config = dict(
    n_layer=8,
    d_model=256,
    n_head=2,
    n_kv_head=2,
    head_dim=128,
    d_mlp=1024,
    vocab_size=2048,
    activation='squared_relu',
    norm='rmsnorm',
    norm_place='pre',
    norm_eps=1e-05,
    positions='rope',
    rope_base=5470.0,
    rope_fraction=1.0,
    qk_norm=False,
    attn_scale=0.0884,
    bias='none',
    tie_embeddings=False,
    parallel_block=False,
    init='normal',
    init_std_qkv=0.0384,
    init_std_o=0.0477,
    init_std_up=0.055,
    init_std_down=0.055,
    optimizer='muon_hyperball',
    lr=0.00639,
    beta1=0.95,
    weight_decay=0.0,
    lr_head=0.00537,
    grad_clip=1.0,
    warmup_steps=200,
    schedule='wsd',
    decay_fraction=1.0,
    decay_shape='linear',
    final_lr_fraction=0.0,
    batch_tokens=32768,
    seq_len=1024,
    doc_mask=True,
    z_loss=1e-05,
    train_tokens=300600000,
    steps=9174,
    dataset='wikipedia_en',
)
MLP neurons of a small language model. Each row is named by its layer, matrix (down: output weights) and neuron, and shows model dimensions 0-127. Each number is 128 + 24 x the weight over its row's rms, rounded and kept within 0 to 255.
A block is one neuron, or neurons of one layer that tend to fire together. After each block is what it responds to, as a language model described it from the Wikipedia text at the highest values.

L3.down235 [ 75 131 170 109 109 131 136 158 129 126  91 183 107 114 108 139  99 120 129  89 113 121 124 108 129 145 142 145 160 143 160 153 137 129 133 109 125 111 123 122 127 122 157 153 134 102 119 150 128 113 144  89 179 127 130  95 108 127 115  77 120  75 144 170 130  99 148  93 138 130 115 122  99 130 131 144 150 114 128  93 201  94 149 130 152 115 125 128 201 106  93 149 122 125 141  81 112 122 138 156 101 125 135 128 135 119 104 113 125 134 123 100 164  91 129 117 125 118 159  74 144 150 107 131 118 162 124  86]
L3.down300 [138 112  85 130 137 125  95 131 111 144 121 134 154 152 162 139 144 125 137 133 107 118 121 140  92 151 135  99  84 139 100 120 122 180 147 133 152 136 130 176 181 132 130 120 159 145 132 130 148 134 113 121 134 134 111 109 135 111 166 128 114 120 170  99 122 170 147  88 152 107 134 142 175  85 119  91 129  98 118 102 105 149 111 103 108 153 182  91 150 157  90 142 136 158 139 133 101 143 162 127 140 109 125 143  99  82 170 132  92  90 130 100 136 137 160 131 138 143 133 126 137 128 129 178 159 124 141 147]
L3.down406 [143 103 119 103 122 111 138 123  82  99 115 114 145 154 123 155 145 142 124 138 146  98 134 148 135  92 169 141 133 124 110 125 172  88 106  95 116 134 127  69 155 139 157 134 102 103 153 106 145 122 113 167 105 160 141 108 151 122 139 137 110 139 105 133  98 130 120 121 140 146 151 110 142 150  91 107 149 193 135 120  82 110 138  50 151 135 154 126 167 144 158 106  88 165 143 143 152 104 150 152  98 105 102 115 126  79 115  79 114 162 142 123 101 124 110 106 114 114 129 117 139  72 146  91 117 131  95 123]
L3.down439 [117 107 132 107 118 139 147 129  83 146 107 108  91 128 145  93 131 132  86 162 131 178 132 137 119  73  98  90 140 170 130 148 158 161 135 161 189 117 119 151 124 107  81 150 131 127 127 140 151  53 135 154 151 121  85 170 156 175 109 133 104 125 151 151 120 120 154  93 117 145 170 157 107 100 127 124 133 106 171 122 136 124 122 125 126 132 138  90 131 165  80 163 119 130 119 152 138  92 166 144 166  92 132 142 138 112 125 151 130 147 134 112 134 133 161 135 160 163 138 101 147 182 123 142 121 129 130 131]
L3.down634 [127 136 104 114 118 154  88 116 114 124 144 139 133 112 150 110 121 147 141 138 134 132 172 158 130 128 113 163 130  86 118 115 139 110 153 154 113 119 165 110 118 154 135 140 162 154 124 104 166 129 132 136 109 156 149 143 117 127 105 109 141  89 135 126 146 171 136 152 152 125 131  98  97 120 112  79 161 120 103 133 104 153 164 102 108 137 186  99 141 124 133 158 162  94 123 109 144 116 139 145 127 102 110 159 112 150 112 124 101 162 136  97 144 184 181 165 112 106 147 141 135  89 106 145 113 118 118 117]
L3.down696 [122 152 102 117 129 118 122 144 161 111  98 105 138 131 123 144 115 135 107 133 118 128 102 126 121 134 139 134  72 126 149 176 111 161 100 132  82 109 159 156  59 161 117 147 164 150 105 131 105 144 131  84 155 133 104  79 118 119 102 143 106 111 128 123 118 113 143 151 115 155 123 145 117 127 114 135 138 112 131 128 167 150 126 175  87 144  93  98 173 126 100 151 129 134 135 101 142 114  65 100  98 126 118 168 126 179 152 113 149 124 115 138 166 181 105  99 119 143 129 116 118 129 110 124 142 162  81 123]
L3.down913 [ 77 156 102 160 173 148 143 116 149 134 138 152 124 172  47 106  96  94 174 136 120 165 124 145 103 130 168 109 122 144 116 160 164 125 114 151 143 112 140 155 109 135 135 138 108  96 135 133 152 139 133 107 137 116  81 140 132 121  98 114 118 133 195 147 119  78 100 127 170 100 167 151 120 151 113 145 129 179 147 114 154 107 125 122 167 110 171 126 135 157 146 142 146 130 123  93 153 145 151 108 112 124  76 149  57 121 135 100 124 116 118 123 114 139 176 123 159  91 112  96 133 125 128 154 136 124 129 112]
L3.down975 [129 155 108 148  82 114 115 166 144 146 151 116 119  85 135 146 114 128 112 153 144 153 153 107 138 102 129 159 106  98 136 145 133 147 118 103 117 140 132 141 149 127 130 113 132 153 165 108 135 158 100 157 158 108 126 122 118 135 107 136 117  96 160 133  92 132  75 126 148 152 121 121 108 134  91 132 105 108 119 134  87 137 136 127  98 156 109 145 109 145  99 134 172 171 103 145  98 109 124 170 125 146 110 159 107 128 120 149  71 141 135 133  86 128 163 116 129 128 142 125 126 144  79 103 100 109 102 127]
Responds to: Mid-word fragments

L5.down184 [124 106 129 125 129 117  96 115  91 134 107 116 159 161 128 148 131 117 100  80  96 131 122 118  86  71 156 127 132 166  95 118 115 140 179 144  77 158 153 127 143 108 156 137 125 132 128 146  90 138  98 100 122 125 160 131 119 120 127 102 167  88 174 157 137 153 118 101 132  92 144  91 121 152 122 117 125 107 119 149 166 124  71 106 145 174 168 161 117 117 132 144 139 149 110 157 130 136 136 131 142 105 110 140  88 139 107 117 119 149  96 100 140 122 141  92 176 121  94 128 148  84 129 125 163 114 104 109]
L5.down507 [151 142 109 151 105 113 116 115 117 145 132 200 150 163 157 118  99 127 101 105  91 119 123 145 121 131 115 110 146 130 141 136  90 120 143 126 123 172  62 115 142 125 148 181 117 159 118 195 128 137 130 102 120 137 114 116 115 136 116 119 112 124 157 126 119 143 145 123 144 124 115  89 144 105 137 115 137  87 125 132 150 127  81 115 160 171 213 170 158 158 160 161 131 125 190 143 114 133  99 111 123  86 143 108  87  99 137 112 139 129 132 104 128 134  68 133 158 155 129 115 113 126 131 113 111 164 106  81]
L5.down807 [160 117 122 137 151 112  88 126  99 152 112 116 165 138 144  95 124  77  77 159 153 132 137 141 150 136 122  97 121 115 116 102 146 146 147 161 112 152 138 122 130 145 115  86 119 177 130 137 123 121 165 136 119 107  93 110 133 121 141  75 110 163 107 116 131 166 108 121 149 161 130 141 148  99 126 120 101 138 124  81 134 131 141  85 117  99  87 138 114 115 155 116 164 132 154 171 115 156 172 162 110 136 175  90 150 130 174 128 103 162 161 133 146 177 126 124 134 114 108 123 168 149 141 145 153 143  93 116]
L5.down965 [122 139 152 131  99 159 108 121 145  95 140 143 102 110 162 131 122 157 104 109 127 132  94 123  98  99  84 131 105 129 103 133 131 106 134  92 117 160 122 138 132 167 144 165  77 102 163 139 131 141 109 115 110 153 125 148 126 111 104 114 110 136 110 143  84 122 133 108 165 139 175 129 127  93 139 137 132 140 134 159 113 142 123 156  98 149 142 177 125 119 138  85 141 162 110 144 127 119 192 153 148 131  83 169 115 113 120 121 154  98  85 148 135 130  94  96 118 137 101 122 164 140 111 135 137 125 117 103]
Responds to: Plural noun endings

L5.down345 [119 149 141 149 142 136  83 111 148 141 152  90 153 132 131 122 128 122 142 142 108 174 116 129 149 121 112 155 125 116  86 164  88 128  93  90 112 151 121 128 170 134 104 110 142 173 150 107  89 102 151 129 123 132 119 119 160 109 150 118 130 129 103 133 155 149 119 112 141 115 121 152  74 164 133 109 147 137 136 117 119 151  90  94 133 182 174 138 131 124 100 177  91 140 139 133  85 150 140 124 156 121 119 129 113 132 154 144 151 114 115  92 142 160 104 152 145 116 101 113 113 153 152  90 114 135 165 107]
L5.down441 [152 117 122 113 137 104 144 131 132 125 114 117 125 103 120 149 141  76 140 175 110 129 103 108 133 112 107 132 160 132 144 137 137 161 124 121 177 110 128 114 117 133  99 138 158 121 123 123  75 103 111  90 172 137  91 138 166 122 142 113 140 119 155 129 118 144 125 127 145 120 101 120 128 166 125 123  75 128 144 102 173 154 179 103 129 179 175 157 153 146 140 112  99 135 119 124 126 127 181  89 140 153 114 120 147 119 165 149 116  84 111 115 142 111 130 105 139 138 117 119 133  80 115 146 145 115 127 126]
L5.down531 [120 146 141 175 113 127 136 128 126 118 116 118 154 150 174 193 175 146 161 165 111 104 113 157 142 122 130 154  94 122 120 158 110 101 178 127 136  97 132 147 107 140 191 171 177 123  99 105 137 153 109 121 137 109 141 137 121 108 153 123  98 123 153 154 159 191  92 129 140 133 129 145 140 137 108 108 140 124 119 132 128  97 133 135 155 146 204 124 147 126 121 118 130 118  99 114  77  98 133 121 117  95 117 130 137  99 140 133 175  89 115  85 155 143 151 138 132 112 106 133 127 156  95 148 134 110 107 107]
L5.down835 [168 137 126  96 133 118 166 126 145 107 130 175  85 107 120 142 146 114 113 140 135 144 147 124 140 122  49 126 114 152 120 117 119 146 120 128 155 152 117 120  78 147 133 111  63 102 143 153 141 120 175 106 113 121 131 122 149 160 162 137 138 110 137 158 110 137 149 122 152 122 134 122 104  92  80  93  86 147 155 193 134 179 130 114  94 106 164 125 112 128 175 141 117 100 126 143 157 106 143 125 134 141 124 143 141 144 117 139 142 150 112  83  83 164  81 129 171 116 128 121 136 157 121 131 118 112 104 111]
Responds to: Role and title nouns

L2.down62 [115 107 101 154 123 107  88 131  87 129 132 133 160 136 146 150 131 106 131 124 126 124 121 147 109 131 131 117 107 129 107 146 153 138 124 127 108 159 103  90 117 108 183 132 125 115 163 132 123 118 176 132 143 130  69 162 143 144  98 146 171 105 178 135 115  85 121 127 182 131  88 130 125 136 142  93 112 110 125 122 147 120 137 125  98 112 124 165 141 160 120 143 137 116 167 115 133  92  96 170 153 152 159  91 131 129  92 145 102 109 120 137 110 143 145 137 160 136  89 126 124 126 132  99 134 167  88  91]
L2.down383 [128 133 132 161  84 143 161 132  90  88 176 141 168 110 125 114 140 113 132 131 159 128 136 134 161 133 106 130 100 120 141 109 142  75 159 117  94 110 131 100  98 184  80  92 119 153 152 115 109 118  95 152 132  89 153 102  82 119 121  94 101 103 115 102 146 121 107  86 106 135 152 134 123 106 103 127 115 142  95  91 147 144 145 107 105 140  95 111 123 121 149 120 100 160 131 122 130  95 152 128 153 167 125 140 132 149 141 122 159 114 139 144 148 124 124 133 152 164 152 151 102 154 149 136 117 159 188 111]
Responds to: Inflectional -s suffix

L5.down16 [149 103 106 146 128  68  93 112 123 107 165 107 104 100  68 111 106 149 114  86 134 136 158 109 157 128 131 119 161 129 143 122 112 135 122 145 130 129  96 134 138 127 107 135 159 110 131 175 149 124 125 153  90 131 108 107 108 139 136 109  77 100 126 102 150 112 137 158 111 155 126 138 147 114 156 150 103 139 134  91 121 153 151 144 106 103 137 163 116 120 120 133 112 142 150 137 110 117 136 152  94 108 112 137 112 136 149 111 118 154 109 134 118 115 129 118 168 137 158 145 119  84 149 159 151 138 126 108]
L5.down30 [127 154 116 152  88 147 130 146 117 146 130 164 107 147 143 116 144 138 146 140  47 166 128 174 122 120 123 134 142 127 108 148 111 121 102 152 114 110 144 110 147 117 133 109 150 145 108 125 123 106  85 120 165 157 132 130  92 122 109 171 153 107 125  98 141 130 114 111 123  86  89 120 104 136 127 164 131 143  81 108 122 128  99 122 105 141 163 133 173 132 113 114 126 113 118 136 119 169 148 155 107 138 137 112 121 100 109 132 111  92 148 113  84 122 141 150 119 116 157 132  92  73  94 136 108 115 102 158]
L5.down228 [121 141 153 154 155  93  71 135 107 125 114 114 147 144 138  85  78 115 146 160 126  86 144 132 179 151 133 122 120 164 146 145  95 117 128 109 185 161 142 186 109 163 158 130 135 135 158 146 125 149 133 127  98 156  98  89 156 138  87 170 172 150 163 162 161  92 133 173 121 141 138 111 119  94  98 145 113 156 114 142 140 183 157  88 121 119  86 106 137 122 136 148 125 147 119 142 146 111 131  84 103 144 123 157 121 146 107 128 148 113 103 136 111 159 148 121 126 125 112 164 158 155 111 156 107 135 131 112]
L5.down278 [126 152 106 158 120 164 127  91 134 164 157 147 127 133  84  99 168 104 121 121 121 126 155 167 135 141 142 115 146 116 187 141 149 101 123 105 117 105 135 122 131 143 137 129 133  99 153 125 118 120 154 122 125 136 127 146 146 110 131 171 144 113  97 133 157 121 114 138 100 142 115 114 127 130 111 158 131 162 161 134 115 124 121 120 102 123 176 159  96 181  93 126 162 118 139 150 119 149 122 158 122 156 134 103 160 134 161 139 142 108 102 129  87 116  94 129 144 131 128 131  75 163 150 139 114 134 145  91]
Responds to: Possessive apostrophe

L3.down29 [146 156 129 130 136 106 115 158 144 129 105  90 102 145 115 147 155 115  81 116  97  89 151 119 142 101 131 120  73 110  92 129 128 152 190 121 127 105 117 113 163 138 114 127 127 146 113 129 183 157 132 118 122 160 146 117 145 130 121 112 184 117 114 122 166 158 121 116 147 121 179 137 109  89 103 139 132 147 144 103 167 147  81 105 135 119 103 151 145 110 105 125 121  90 156  98 111 145 126 150 130 152 162 143  99 134 120 114 120  93 108 156 128 124 151 164 177 140 163 168 115 122 131 136 124 126 150 100]
L3.down166 [113  73 150 155 119 106 159 130 113 111 153  90 100 109 104 123 122 132 128 143 128 138 130 125 145 118 128 106 110 159 126 176 110 201 146 163 159 127 103 136 114 132 178 152 109 127 139 180 120 134 159 104 133  64 117 164 140 102 123 112 133 107 137 132 141 132 146 119 134 124 104 163 120 119 131 180 120 143 187 141 157  84 121 144 120 117 160 110 122 184 112 165 110 145 112  95 134 125 107 120 120 140 110 135 120  93 110 139 111 129 143 105 121 117 105 136 158 171 122 131 132 176 146 111 136 109 149 134]
L3.down189 [120 163 122 128 159 160 114 141 121 169 161  99  76 181 156 149  97 100 145 129 134 104 101 140 108 160 157  82 108 172 137 100 140 160 129 132 118 117 109 113 117 138 107 140 161 153 120 102 133 141 147 160  96  98 132 127 158 128 115 102 144 130 183  84 139 118 109 149 183 134 134 128  97 142 142 100 138 142 136 135 106 139 159 121 140 106 129 139 101 163 124 103 101 124 121  98  72 140 126 153 123 158 185 150 113 122 153 157 164 117 126 120 118 137 116 158 141 141 161 124  93 147 134 118 104 111 145 119]
L3.down507 [117 155 104  87  86 117 142 148 114 125 114 151 143 112 156 113 148 134  77 126 130 149 156 127 133  87 133 161 113 115 135  85 141 181 179 141 170 129 111  97 129 137 142 124 131 109 141 151 123  87 156 134 141 133 139 135 140  95 156 123 149 110 121 138 155 117 135 122 115 144 144 178 110 105  79 134 153 128 134 118 174 133 148 151 126 139 127 103 110 180 130 159  91 147 168 112 143 112 102  96 160 173 137 137  67 139  92 111  93 148 134 131 139 134 115 113 131 102  83 105 140 105 141  94 108 113 121 108]
L3.down552 [121 112 141 135  89 134 133 145 101 144 150 128 127 152 147 148 139 115  98 105 106 154  86 122 130  97 130 136 124 148 134 177 132 168 114 132 146 122 102  66 142 110 126 135 107 149 120 100 136 132 122 119 103 159 125 115 137  98 145 121 115  91 152 111 113 143 114 130 148 140  71 129 119 114 160 103 123 147 117 131 155 140 152 130  99 195 140 117 132 115  89 178 112 109 164 137 100 121 115 142 132 176 135 143 113 146 123  97 113 104 119 137 133 164 120 146 181 103 150  96 144 114 148 107 142 129 127  76]
L3.down690 [119 148 144 143 159  77 136 161 137  77 121 161 129 127  91 116 151 100 105 113 136  86 151 118 112 153 129 131 123 144 132 134 137 118  95 124 153 106 134 129 128 141 123 105 167 137 103 139 122 109 136 126 141  98  93 130 180 145 135 150 136 119 127 129 156  59 163 143 158 114 104 144 124 147 130 119 139 128 129 172 160 122 108 148 138 124 139  99 117 136 112  93 155 151 109 139 148 131 126 100 144 117 154  93 139 126 155 140  92 123 130 129 119 111 131 157 176 153 146 118 148 127 115 153 132 131  98 110]
L3.down967 [155 118 154 177 108 138 146 132  98 138 160 168 171 138 122 116 146 143  82 147 109 120 102 108 124 143 122 133 157 141 122 120 109 144 165 119 145 103 120 106  91 131 124 150 112  74 133 125 116  93 115 108 146 157 120 111 117  86 116  85 103 148  92 152 140 130 156 139 128 122 133 147 116 161 153 123 152 136  83 164 142 150 113 104 128  72  91 117 145 119 147 162 143 132 157 108 121 124 162 141 157  73 145 115 172 110 131 105 119  87 100 133 120 123 108 136 133 139 111 164 132 165 115 106 120 171 175 131]
L3.down983 [ 92 161 142 116 122 131  92  83 105 144 121  86 114 122  98 115 115 105  87 118 168 153 144 129 160 132 156 120 117 143 171 125 125 137 113  88 136 136 140 138 111 105 153 121 132 120  87 151 116 158 125 159 180 161 153  82 111 132 111 108 110 109 127 134 119 132 112 143 119 148 130 130 134 108 135 144 134 114 126  83 161 180 108 145 100 112 129 142  73 110 123 174 132  89 153  95  89 188 123 146 155 150 167 140 130 177 147 104 135 144 143 127 134 135 101 120 119 100 142  99 131 108 146 127 123 128 139 133]
Responds to: Plural noun endings

L2.down500 [123 100  89 121 171 122 116 136 107 128 153 151 135 173 157 113 150 136 127 146 124 135 129 135 108 120 108 121  88 113 111 120 159 127 135 119 174 127 143 135 126 136 101 128  80 106 173 102 114 137 125 175 125 122 132 115 112 129  93 145 166 119 113 139 127 153 109 103 145 132 124 132 157 155 130 115 160 123 119 204 130 120 118 130 149  84 101 109 108 167 123  89  74 141 155 148 125 152 167 145 101 146 140 113 111 110 133 144 126 120 110 123 120  97 108 124 165 107 122 129  91 138 111 123 134 121 149 149]
L2.down1013 [117  76  82 115 162 122  88 109  75 157 170 134 136 136 113 124 142 130  99 133 118 162 182 156 136 153 151 110  54 172 163 121 110 162  91 110 114 148  93 133  85 100 145 142 117 153 147 120 121 139 128 159 140  58 148 122 110 115 134 101 113 146 131 111 141 160 105 131 160 141 108 146 148 157 127 130 160 114  96 154 114 136 130 148 150 152 146 123  77 127 143 142 133 128 100 133 132  93 125 112 118 109 165 148 106 178 118 124 143 132  72 133  97 136 136 157 126 123 119 129  85 146 135 119 131 151 163 164]
Responds to: Token after a name

L2.down96 [154  96 105 137 159 126 114 127  87 100 134 128 134 123 125 121 108 132 134 158  75 113 123  92 109 128 114 154  96  99 150 138 158 176 151  93 145 128 109 106  88  92 174 146 113 106 112 106 132 190 110 163 123 141  90 108 107 159 137 129 123 140 126 146 104  72 171 139 158 122 126 153 129 169  99 144 163 110 120 104  76 144 128 137 130 108 157 145 137 139 158 156 119 108 151 110 122 109 135 121 117  98 131 137 165  97 166 118 132 135 124 112 139 132 142  99 154 143  82  76  80 124 101 121 136 159 130 104]
L2.down828 [152 148 144 144 152 112 126 130  91 186 130 116 114  89 109 126 120  87 124 139 124 120 119 151 100 163 125 166 149 114 127 156 132 155 114 106 171 165 116 143 124 160 127 135  85 129 144  97 104 156 123 143 136 171  94 111 167 110 145 163 101 149 114 142 141 116 110 136 111 143 169 120 111 122 144 164 121 105 117 158 104 119  94 104 105 118 152 120 100 169 135 116 165 125 137 143 116 132 131  72 139 101 152 137 127 130 137 114 189 156 118  82 148 145 131 120 160  99 137 112 117 143 136 164 123 123 200 128]
Responds to: Mid-word continuation pieces

L3.down67 [130 141 145 135 146 152  87 159 133 123 166 151 127 119  97 177 147 171 124 118 138 124 169 106 132 123 144 172 136 138 118 122 126 130 108 180 140 134 160 157 167 148 123  81 136 111 125 110 135 133 104 106  95 137 148 120 123 148 130 130  82 126 160  91 117 117  99 172 166 127 142 115 116 119 101  72 150 118 117 150 116 162 109 150 157 149  86 148 128 124 125 148  89 126 142 142 120 138 118 107 141 126 138 123 101 178 118 115 149 101  93 159  71 116 126 159 160 121 157 143 148 140  87 117 154 131 125 159]
L3.down76 [141 131 120 150 112  80 105 155 115 170 145 143 102  97 133 129 133 168 108  74 102 137 136 190 115 123 128 160 134 143 158 143 113 121 127 156 151 139 109 118 129 131 106 112 147 153 104 115 144 108 126 123 122 107 120 139 113 113  78 120 158 169 132 155 157 155 102 120 119 131 156 136 103 157 119 157 143 127 131 153 107 101  92 145 140 103 121 122  89  90 122 146 148  95 164 140 151 106 109 145 136 113  93 103 109 106 125 158 141 155 126  95  97 139 112 140 124 156 128 125 140 119 141 149 159 115 103 147]
L3.down178 [109 149 122 109 161 189 136 134 115 179 151 122 120 142  95 116 138 148 131  92  91 144 121 169  57 113 131 116 140 137 134 188 126 149  60 129 155 156  93 127 136 135 134 135 110 116 173 134 143 189 107 121 176 133 156 126 131 108 108 156  71 113 126 139 112 120 130 133 117 140 120 125 141  91 156 126 141 144 116 101 132 137  97 105 153 170  92 105 113  85 104 133 100 139 108 113  88 119 125 133 120 117 149 139 151 168 161 110 122 117 120  94 172 164 123 129 150 144 162 105 133 128 136 119 138 130 112 149]
L3.down203 [114 131  99 148 145 119 145 120 144 108 123 156  83 156  98 131 162 134  90 145 109 139 105 129 151 151 110 142 128  94 132  96 143 163 158 158 141 114 124 104 166  80 136 127 102 138  88 142  96 140  70 132 153 108 105 134 144 168 126 162 118 144 125 105 110 135 108  96 133 168 150  95 109 122 123 120 135 134 103  99 154 140 107  71 137 100 132 148 150 135 153 133 178 125 104 124 133 123 134 123 142 156 103 165 106 190 144 146 140 136 143 140 115 134 153 110 143 158 158 134 113 137 127 159 118 120  93 149]
L3.down726 [101 116 118 129 166 149 122 159 115 127 160 136 148 146 145 141 157 103 142 147 111 129  70 149 137 117 147 126  92 130 148 142 151 129 152  94 155 148 128 141 150 152 124 113 154 144 169 138 138 140 111  88  67  95 111 132 113 118 132  99 155 170 144 122 130 149 126 126 120 109  85 125 142 112 107 102 130 130 128 143 122 149 104 163 100 131 196 153 125 131 113 119  91 177 150 134  87 139 176 140  95 154 120 134 140 137 128 128 139 120 102 101 157 119 105 103 172 129 172  98 106 115 151 157 118  88 152  98]
L3.down801 [116 170 117 169 149 108  88 128 119 152 163  91 118 167 144 112 121 140 146 117 118 167 128 110 118 121 129 151 107 114 110 141 115 128 109 142 122 112 141 115 139  99 122 131 150 132 146 121 181 137  92 122 150  76 145 165 106 148 151 122 129 133 127 121 118 141 177 133 184 144 147 164 127 129 148 122 116 129 142 121 136 102  75 121 135 122 191 147 116 119 110 103 148 122 133 136 151  97  93 118 144 115 166 118 112 118 163 124 125 117 136  87 144 154 134  96 163 162 141 117 179 109 116 177 182 120 139  73]
L3.down862 [168 127  72 141 149 138 163 107 172 154 157 179 106 129 138 130 152 135 160 142 167 139 140 150 128 127 141 120 117 153 113 157 112 122 120 141 166 106 147 123 126 149 143  94 112 152 144 125 151 122 118 122 159 149 133 154 110 133 118 157  87 132 182  99 115 136 122 131 106 105 127 193 133 109 110 146 146  83 126 113 125 152 140 125 164 112 110 153 185 117 171 180 139 177 102 148 101 147  94 157 132 175  84 135 141 145  50 143 126 118  81 108 146 159 116 124 157 112  99 130 114 109 121 152 120 124 107  97]
L3.down960 [123 136 118 115 150 209  86 110 189 141 149 106 138 151  99 157  95 150 137 105 128 123  91  94 138 144 102 167 121 157 159  90 130 135 132 163 131 170 163 122 146 148 112 141 127  86 130 150 117 134 129 117 174 130 153 123 163  96  83  80 126  81 139 143 110 142 169 138 122 140 116 128 127 132 161 151 165 109 126 114 160 154 111 106 135 110  98 146 115 123 139 129 142 154 117 107 128 133 145 135 160 130 122 117 150 148 174  85 137 129 134  73 112 152 125 117 148 145 147  94 125 171 130 134 137 123 192 142]
Responds to: Possessive apostrophe after names